config.yaml
num_hidden_layers: 11
hidden_size: 448
num_attention_heads: 7
num_key_value_heads: 1
head_dim: 64
intermediate_size: 896
vocab_size: 12300
hidden_act: "swiglu"
norm: "rmsnorm"
norm_place: "pre"
norm_eps: 1e-06
positions: "rope"
rope_theta: 10000.0
rope_fraction: 1.0
qk_norm: true
attn_scale: 0.125
bias: "none"
tie_word_embeddings: false
parallel_block: false
init: "uniform"
init_std_qkv: 0.0491
init_std_o: 0.0
init_std_up: 0.0491
init_std_down: 0.0
init_mimetic: 0.5
optimizer: "muon_variant"
learning_rate: 0.0124
lr_mult_qkv: 0.7
lr_mult_o: 3.0
beta1: 0.93
lr_head: 0.00506
max_grad_norm: 1.0
warmup_steps: 0
schedule: "wsd"
decay_fraction: 0.362
decay_shape: "exp"
final_lr_fraction: 0.0
batch_tokens: 65536
max_seq_len: 512
doc_mask: true
train_tokens: 455900000
max_steps: 6957
dataset: "wikipedia_en"
MLP neurons of a small language model. Each row is named by its layer, matrix (down: output weights) and neuron, and shows model dimensions 149-297. Each number is 128 + 32 x the weight over its row's rms, rounded and kept within 0 to 255. Numbers have three digits each. A neuron's up and down rows have the sign that makes its largest values positive.
A block is one neuron, or neurons of one layer that tend to fire together. After each block is what it responds to, as a language model described it from the Wikipedia text at the highest values.

L4.down647:129202119100137164124136132141161097182104164156124108157151103143117162138154106101142115089154074166148123182119086124134169080037152061141110083079085086095176172141147102130080097109136163136151150125105121116127163104130150085142129158140109124116131098140127210094175091105139067146121116129157101176185085150073161137142139079137144118058106198144111098121120088102138120149143042102111123159131084215164205076151181137180145128197086118162
Mostly North and South beginning place names or compounds (South Korea, North Pole, North American, northwestern), plus scattered word-piece fragments.

L6.down54:152195194101150137109122138079095143122111100203087101132157100172136055129148132113125105104132143143163120117161157059151059143138102092096115096131129118103139141098150079110169106090143213158119135141109122093101086117169109170136123132118165145087142116108163154138153064146144080087161121137123108147166072165192136153114153055087072170141168126067133124117135150082138109087094117070170131159151112101096168183110081128063153125136148131164
L6.down92:156162099088116135038119134132147105156094154147119110143128109112150108079149096086097159160144172191180128089197117170110130132173112087103068119054159071079112153154087053147159126108105195145092123114079088086150101160158086171113083070163136101092106221132076070137119092084170107169103151098092101102133105118087105135119114116105196083112142151165138143078131074122103190085143081077177100120086080141146060176101193122141130086127160117113
L6.down282:109174176109084176127078122144107147151056155140142100124126112095144154134143106110115092134120144113133187158118127194124176095084190042091081104126120132124158120082106167110049161153131111080141110127142111098129103138107132143125174131111197096120089158132092154069146146147074105099147177095170170123138124142143198096179150108175094161125110119146197129162067102180138102101124120131136154110127134110198150151115139139137171117138154151154
L6.down292:162127195072156119135161097097098142100142148137096078153162077100123097050124079154148157103159161151121111190089099121113163115137113158144104140108110134146113123113147107141107111120105144127145171156092164091110152163131146159111113094169140127095109114144128122137156103135207132109114140136096104169095116122146090195103074152160134156134148110103123135119134170138173129143134164144109178144114115128100058165080117110154155154131226153184
L6.down305:057156152152090113136153150108091115087084141125050126145119147154164156186116116138161176119135085186191158145090148086166095140055050127154135139172094067078119105161089189085143130121102177125111128118121155105146163134083127131134106090152048092105102139129142088086152126153131094067124176093203102129099102093057112184127154102124144167113106129107132139152130086107143137119157137076212119137146134125143116115124114146100134107125152122107
L6.down687:206117097135093093114130146109094125135148079117168155102135158141159072117175119105110128165176170129205173135147141215090128115128130150154139089157044189109111144118155182100132186122067109120160106175137108141189121180136128197186161118055108122176153086120094125143067157147162135132095135110182136095150105143081123157124190129119116131108116115145163098128128184112125127129184116108109185156124107160141120128119142162187157170155085126085
L6.down704:123141124105179066118155130080165157154126165099169148096134142133147112138158127145077129186137080175121164156163098166131093180103162059106167107114126118130102145125093094137089058082119167053162112107132130128118104111161131155204205099135085166182140087182149106127165095127099162125125125173163078133118111085161164132171087135125108121198120136149155125177134138079156165093079135150135163083123144137127084120067102165157159123150128138218
L6.down786:094097159150175138152094134094105132144129138108149106182157110167130150129079123169155123128130128203064124126180141131104101119136059097114198070132043137136127170105103175100189128127147084112130154145049096117091129149193141156195104136115126214142127137126156139184140109194123169127165144172086119128101069116093105111168145096162110128111152118144130158143097135106180145135077117209094082127113131077105173156137122181102098117085085201169
The opening piece of a word split into several tokens, mostly "ind" as in ind|igo, ind|ifferent, ind|oors; also Hab|ilitation, inc|ome, Green|ville.

L4.down427:108086200131130113117162186132078144128141104101109116192145140123149055123095193144096126109134129107172129130163121138140108164097180156121093130107040124057105073155158109192140128067121161062152135148119090107157105064145156130072119123129106136171106113128082078173194144121149143132152115173097116070191175113095183156049106092129114138164159128161118152103136113087177151162102086138179072096143106117118101100178137140113175095110098139172
Word-final pieces of Slavic and Eastern European surnames and places, often in tables, such as -ov, -ev, -k, -ova; sometimes "Russia", "History".

L6.down236:164116095149078125106159109117107118155150172091145074139159109134154105144179105080090200125067090109193092147135044138125177140109138156112053134190150218118114081136174136164140133147133132165099075150105135100193114087061134120123127066150117143132169132101092139066144152102120182091145174074157164152101066098116141152085174099144148115152110169112112170167155130128126158171107135101131110119190165152155181116140098112158157092116120120159
L6.down311:112115084116134201187153176106174136129094201189108165153142096126088077145126125181069170073108112118121176153122116176127149150148122147161130143135141151080083098153221147101104105116159163079115167135093176181166101119129090170106217088155118103097162143090139147119124118176040077152091152138159109132121066108105140125143150154120109105089094129114093087072136104153159152066077145107109111105166137086114076078129139102126109079144178157162
L6.down657:080130146048171150094131185097106122115200084084158142126157143097139120090069107155134127116126062131162079142098138155092124127098137173109116162118108164109179132142104104128157105178118223163146085150085100136139072111124143143144195150097117148066169181150148129112151044111120132093117150098175104143149126130129168125104113124151089162126095155165180184140101109151167121119123156135116200098073153127109113106143091097162143052103125144128
L6.down691:126105170015147151046131192117156167104096098104135129142134114137134097122101143143136156110105158149107110081163118129070198122084125125124141103106159091220182116129164150169160108148098166157131150182135115124078151138138165058158114141125110147111105112117166090149140097145198150130106139125176071164157146125126145128082094154123094099140079077170113179116098138191124148150182069158179092104131126110148153126203112094142137126197112175118
L6.down787:124089152166115143100071116150131151113136104145120132141132143138082110140065143112127183106208101129171131172138142111131097109156135154100080095166144114099158107061146148115117170164148157129164129086207115097160129127097094094138140151132117064159186152202115108121169109139118097196139105077137174117119190148098117115106108154158139076160103126106113161134187135156146121145093097107120112147153162115111130128114139160107144180118105158109
L6.down800:187162042113210129111133100172109095136145178082146079125093093116125101125105174158110155121151165073122100107151114078172133122106080163165172104079144157098111116080196052122071147101120147103138173177142084108108147120109162113135172079112186137069144077047122096113158120117132068140108068109141108153164121149116161139119124159175125127129153147123059102176136086130077176157100127056192082105138192175106126110105112104102143144123093098090
L6.down807:087105154112184125146158157087145177184097108120155139151104126163119070139095066112090110123137070086108043106080123154147155123129132110161134135123144128098117167121125090125122156072137144107150161117139196153161151131125111116130086098093129145157129233130140144123134123181110126131093101187125182165086115176107095181132149107138071179160146114131128151136092116145124081131154159142102157117108175190092131170143090125139126157163106057167
L6.down879:113113091109114130120072181112149175183128110094142092162139100112166118102131139111124112168151094138119168120115125105101062113115151161120114140150120176067150121190093098115109093073123170144101168101092074090167146106124146135054159103094148087140106090136097131146255130101139127114157141139162147136124098109096146136066150134086168090173138166140110177046123126123080121232123132131123039202133158127133114147143133087117181130143122056196
Word pieces inside Russian and other Eastern European names, mostly in sports tables (Aleksand-r, Serge-i, Mikh-ail, -ov, -sk), plus Soviet and other place-name starts.

L4.down779:115102140138129137124135094155146137165129140111126114122143080067131101137124165101147147147118107123081138158133113217099106188183173172137164145106132138080182177148088162166196133153134134124111088108138164118136112130169106104106123133161101096091138178158114131051083127121092175105103090093180163105193114158122137131086176112190122133111133118110161134143142141203122216168127144130136105178139134154134124151106166116123055162114136099116
The preposition at opening a place, time, or state phrase, usually before "the", such as at the rear, at least, at the time; weakly other prepositions.

L4.down42:108121140079130128186132153098157140104094113131143087126116159173130156185094149062184096114126136133117145121120133149119145100105068145165130132163193099092102041115130116100101094000163109097132190106167163114159158099167109106142089113144138115123138114077106118069150109140150164149141161082120110178137114110146122111141132093119092127161149176133164141113105117076127105112073087114108143165188106138152091177104153159144155136158163167108
Nouns naming a person's role or occupation, often the agent suffix piece, as in cricket'er', act'ress', stud'ent', guitar'ist', head coach, CEO, historian; also fires on list labels like "Born:" and "MVP:".

L4.down363:132137113141173117158152137127143058087152116114116097101111165068105053125149126127108150111151075114175148111123101122079115111153118151131139089118096140141146148124135191139154094114173088091141126057125135090204149074164156191129136164127120139082116072162101126180161114196075113131143149130149142087113124080165082149124115170139110135106169155138099144095159117154151127103139070120122168140147129077152116148145186068177066095118162162140
Early sub-word pieces inside proper nouns, foreign words and titles, mostly "re" after a capital (Drechlingshusen, Entre caníbales), or St/Saint in names.

L6.down21:150144091091133122151197077173150159123194060176175095135127104092127132134141124066194153130167161111156121111102119148177112145138100051155117155123098103098069168069158117123103161153127106124139083098117071155127157139151112138082195072130173118146115110115144153121129123141114108146152135150119111101069104171174119137156163128083140120109105104125114108195145107141110138088108125131098124110073162099088146190122081115142138112133178153113
L6.down139:113125128080100111149103136148136088129173100129131121138068090129200115129103146133109125146172132165088127118157142074130149101108122138152152113116084104175168139142129165163114085055133144118225104072155132157159129089067035121069133149146088139133117104151134136102188144126095121170156167071169188120107093153113136109106088152118121187147122056113118158145127146096158129132123149057161121085101098058123098124085138139132155123157081143053
L6.down267:170111167146143105129093114147136152082135144088137147116155089129097120197132132110161149116133137191127135159104139116100085105110158144159153179085116066143176100171110182128105168119098123086170130152180149121093089147176137111084126087094143139082139128138121155086138147141098096158115150107217120106117160156107137106112114086118130152121188144073140085136171096132112073123094139089108130204135136120173127169078124106113098118132160168135
L6.down395:138138088088145116149097132164152100107107112059089156155144086129103069075128118167124149121128070177136149098119101168121168104071141093131123146106125144078105114124107098140157085142146134195147136113126140107114142144088111097154181159144131154138191176061103142131079194094106142111140125125102153089136143161123021114125133108104098099140124140142087125106152131157118140149167161091091153143195112157144165140137166209130170050071144149146
L6.down457:106145153086187114127075124150079143163109180161165112125149130128071098146091112114179164145125149068117181125198097163175141132136139165152065128098108125114132168136088086142175135132126148126167149106119157120102102093129141106158149108136126110158161169192152072094161177130123144112117129141125143129073085115087121078145093110157147080164099113133150127140026111127110132094150155119157107117061122055143070139201126090086132180093177126152
L6.down648:161092100069110124122134109128154136101176086120174136079160056171143144128102108156075089112146173160122204103115149149154184145141105132210120134059101097091108091120148127110165084114096138119117122120178108133150091122102110034128097122118126188161172119110134124119105078099100150095131136161079120169176142125154116193073110158149084089177100117116158112126105145158137113117138119115129140171122078142150160076144122131148113149173111113099
L6.down726:176162188111169139152140145102136157068168146194110125155144111097106124153179136091149092187098150091094116054101103144121101102169160140097139163093060130176146083146199126156086152079177124092119162068151126172092096151098060128188174115091157155132124063077114061113124152150104099087177247120150158165180171145141178134116154101191114149078184117151174123087118162129168144171148175154111148120150187126123094157170128145128135200152121061116
L6.down877:086102128123079091132164120153126098166106169119109124199160132150131091126191120091158130105134106155105103139072151116139119116111085190122060110099104117134137054112117095187164093143123121083165087111141127095118157059150104119169117044130137131125160173123125163095125097126110126123089196110107168132144113070087137109112171119087084149118131115120128192155129165139110168140127199069135107156093161135121141123163173112064141126145097141170
Office or role titles, often ending a word piece, that precede a person's name or "of", e.g. President Coolidge, Governor, Solicitor General; weaker on clause-opening conjunctions (since, Though) and table-row bars.

L6.down65:111098156167139139194142167111109146121193069130056143198110091242187127154158100124152166110128153162141103082156126085092109086119148145163136118103051143112142087116113130141086170094124130094098108095109170158157153118097114121133111093116136143130138124121130178146140127161100156128107140080120156117110130153145093137079138130151072131133157104112125082167167164123178062162202166141127162128113156168140076133172174111113124173126120155136
L6.down130:100143050133136153121137091174122113124103159126101152181098175116075145135108155249157144144129101139190201172124159185179150143096058138167170141142119089136102183076092116182117192153150133131194114117112161189157139099105109100141162109185158127106147161121093143079100120162123120138139103126098149136131146157168064105141123174134132111129150112133127137140152128156108180161164117118146146105169103180158105129099160178155165097148152137131
L6.down260:134147140124101142095108174129147155111153170073139081162147114142171113126109194116147150132106078152120145148160089140103118166120111188098132148142099114108115122118064169184120093124091130123087060132149145140140133057156148158151107103150159130088166130131099135160091112102149092202123203169109112134140140182076124139108162144138137142088131174176129108072194090143125104175065089143121109087103120145096076123071111084102118143126173120175
L6.down328:142193061100115146084117142154136106142120073104096140146121079145104189106031142130100133158110135131159096103021133105137126085146196153125036120127090149095108184094115136158113141129145124117096116115094096154115177126106111127109101135105129102125140149166135108057127158109133146098110117094116193138110113110163059154126177142111137155128095122092146153161131073141173149141135093129127162124125126113103062147092154112123102077125139154158
L6.down401:134088126111076113131163113096180134119147096137120126129116161121161142063192188119210064156119178089136172114142091051139129127126114147152177094156160081153195121096153119112124138127123118138140136138140133121144154151114084113083120068087154164072126138091152160124089129162179090074092121134150120081078194139164185072146087153152166106162114113096143082123153105129153141165131071142124174169103101145088127067158119144140109183102080088080
L6.down588:170120119104141141140157167143222194149131109087160200093121099123168156124119141177141069103118128173126088139140152126099085147113151075155089184154155077128151168092072100137133077111109093099146144048097068115106118169166127190066143099090178097163180165176119123091162080168109124173089138159142141085113112162156125188104164138205106151109106086133109113106109178097096174115130162155160129147188134154144099131156161132162125102150087111134
L6.down668:117139106116121144155172176084142122135085160096159162149176169139139138154131136145116193116138111197148170166081116071144087149184118043133113134149098143122116157087166158159090122090119114076113135088084118105137173102153081138133148113178156121143129149174100127153094116094126173100179148096067131104148126104129111101182145120128169167060146099140130124105128111098147086128149112207079128156115174107139052118088134142104109114150098085061
L6.down722:108120098117131113166160118134191141111094141175126141127118104255117141156120158157173110076134109100126164171150116144145125143162145125140134108080112091135166132149091092101063135138146095139109109157080151166086116109156117087081144138132144150151111124062171096124106167123117133085133136194101155055124105124110080176096136092128102158152124126098137146092100154113091095137071090085093125062199132086167142140078100113121119106146138154094
Prepositions, mostly at but also for, in, of, with, that open a location, institution or event phrase after a noun or verb: tenure at, Scholar at, arrested at.

L3.down59:128127082157155141060113147164038180124177117146094137097142165111128101141066140181129182141144111181147086128101139202122131126156133079112107141160067147115080129097132121073105127085124108138151096127158111151096131116156099149169130189087111082143085083157102071101158090140120140101124118105057160083124128103099128085077119187126116075129139140128101096109134122129157131145121109129079099146108104162150139115183102076154161071127149205092
L3.down195:131108082168097128122138145172142146139124110131100113134102109141107133108095170132130139123172134153130113132117165119143116206142136121120150101143154113080151129050070104227182129145056163054141105075097149104165147068156111104120080150111147121112080173163089083165223113107148118174137129081092145113151156124163088133113158153146090196082132206099084081126184107134152160100151130108102150133169112136124096107137157151089105096140133126056
L3.down233:135147130156126159120170079144130090097096087154112118109157075154144143156118128129130136118122181144144087167180076070182175195207125145088092094172059153120149141067135108149156095150110085085157124125132140063132110066120119126099101126134164140150130147138134093169138118137164098166117115122109142127145116100133122180168088188099122131144122159109112183095186122195124179137108128092157120107173168093153133088106117119114119125147142039164
L3.down335:111092123134169177083111088180077101070074110156123181179085058155151129107111182065168115093123134108115131127126161131163102120161142081100091115077110142174124134061117116128146142135158084107180098078114153167098101135191108156106190121121126117145147143132122157154088100119102096122193102119099122157153164186137105125169172138130131140077128122060130148097090138156140120131115142132123125151105191110079080119151133182146113087090137105119
L3.down346:143133164169155081100099159133129108099104121157097105184140109134130156093135081120112095128178119171111102125195118160146149102125155162175156119135181111143090110170109075179136107138165098124143130185120143182128123081145154153102167126151110138138125140118143136117123121184156106067092161143128087126087112091115055157173095177105122094102106097139195080156102181197101089125137142170077107092093135100140100063123105129123163123132096111167
L3.down355:110124117153102177110122127065162173116151132129141149150107100174109147149179078087136139136128119147125200080138139117128175129132103136105160113129184069112120205132107172160122098031122189171119128117111111080170132048108124120132131151182141141143150131078131149183061082170150115127136177125117079081139118148110148116128175178172142094076160047108105127121106118139120096127101165051110071073133150162072061154161118096124110126110111156098
L3.down620:114081166136168086122114166122173106074087067104121126146179170171162131086103118141098153140105168049179123107169135125131149170097110127130082142089118128133122130110088132137125118106139146118125137114118126077053125107168199085102100175099082134125114152135173077187100106103137110145141196144094165147139147136097129110095118136135167104191087178122104076137119127139123144143144170123138134151139116113097117101160139134157129116109078153060
L3.down868:079097080164118130137183132165131057143173147074111128087137119144134125095144126147127115086098132105102094138128075194103152186081108170127178127134110097131093188169133165117175167127094112091159213178126153145138108103126102114079151120167103145110110141127140112110151108144089112101105180154163194104131164128108129155141163173164153174048202111065093106155213145132079148134122085113111121142138124161204125192095144141099128130102109169116
The preposition "at" (also "At", sometimes "of", "to" or "in") before a place or institution, mostly in biographies: born at, studied at, at Tuskegee.

L6.down319:067138148153154136147050149084115141134167163182106104155178169150104134145126106113124127209175094183116047125134109114129084114122096088165156119137146153152174152102102116184130106192133185181099096154125073162129160170095103161106084128193109144147123122144118143149178153154150130121149145150138069112115159093171114162150058148130163128154122165107151151106154136128145132117107142144162138131123152164136098077185159062195162108157113113164
L6.down364:157121162147122159122124121137161165151197134150175132136176146092177091059150108147125074136115111145087162189117132185092152127146066137117073132182096147189098104119143103115158137118077130112099155162151149096198159104187076098175158077128099195134115096100133151097128115098144169095149165127073104129105103193129138096091118102144159126113099160120119102128089186098191156135137087094132106077079139131164175156094103077118110086127130117098
L6.down413:116081142163154173071165129124134070085131105064114152136081107160106102102119157121181101168159108157111112149138065113141094106069085120179090124165142110138134136100108089145101104192077135134152069149155097111071159182096127086119139134091148093123129082157101120117146094123101151205133074165148131152157105099129112126159138107145139139117121137096141150160087077100086162071158101107120148122152123138115142154173145090104128156126168109097
L6.down416:122116151108161153115127121171058157139173110116070155169150131176127129120159061072114161125086127104192154119135157129152149123152143166162128145156111137111148145132141107166126133158169065155185128098117160115087107142065133077092124081175081089134211116101153113122088072133212149174103082163132142137150098125128219129085170184149081127121152137082157125174068106120112097108119145125147148126130174157150113131160114131084149196151068122151
L6.down651:121151114134150089074120111192152116180125198111170152163102090178109086188108096105090171168059155151124121087089140214079152136120139174125097124158133181155132197146131142123107124121135129105141082143140180139167153119141187119165148034163153155089055109142146098121143162176101106131102138092111116127125180128091182140121116077109110106082137143171156151136135121133127169162154165169136086125101153177125123153103150103083168146132053148091
L6.down774:158139155137120089131110161104109138130173156136101105109112137092134118124156069136135130116142086081115126116094098170103089140190130178135089126131137113155159149089123134152121128099099133142163135102091153100070135119127119146120161130183112207180142087111151123103139162126153089102100169132083153095168091100082118121088141133116102134118151085121143166180161161158148085165140091181142161146137144118085128138161071130092118163151130098197
L6.down833:213134151136104128116118089077096090132104147115106128154134151125136096121078164096139137111142121151135180049158131181144121137129130092163055168086165139166121167194064145136131144128138129142123106182108145130119152106094130181093133110157129121130161173110159155132106148196114107130163109121113129181171096093115097100107080138118110165142108117131101171165111178139085142108115166220152084147146144201155157090134206149159118119139078160150
L6.down883:125146165101078145145095153137060093161098172159101159139097161127068050137171118104146178147095129091177077149079150100133182125063143087085122125139106115065096100197120092161102135141095196139119073102119182083179094164168170132113128161136159097146176110119117162138089138118153156125130092088123131157118072124175152137129093078061081109158129136121139174114191121060133123112091121099151137123128177106126168123119102136112049127153096132192
Middle or closing word pieces inside non-English, mostly German, names and terms, such as Forschung-s-gemeinschaft, Rittmannsh-aus-en, Wolfg-ang, Bund-es-rat.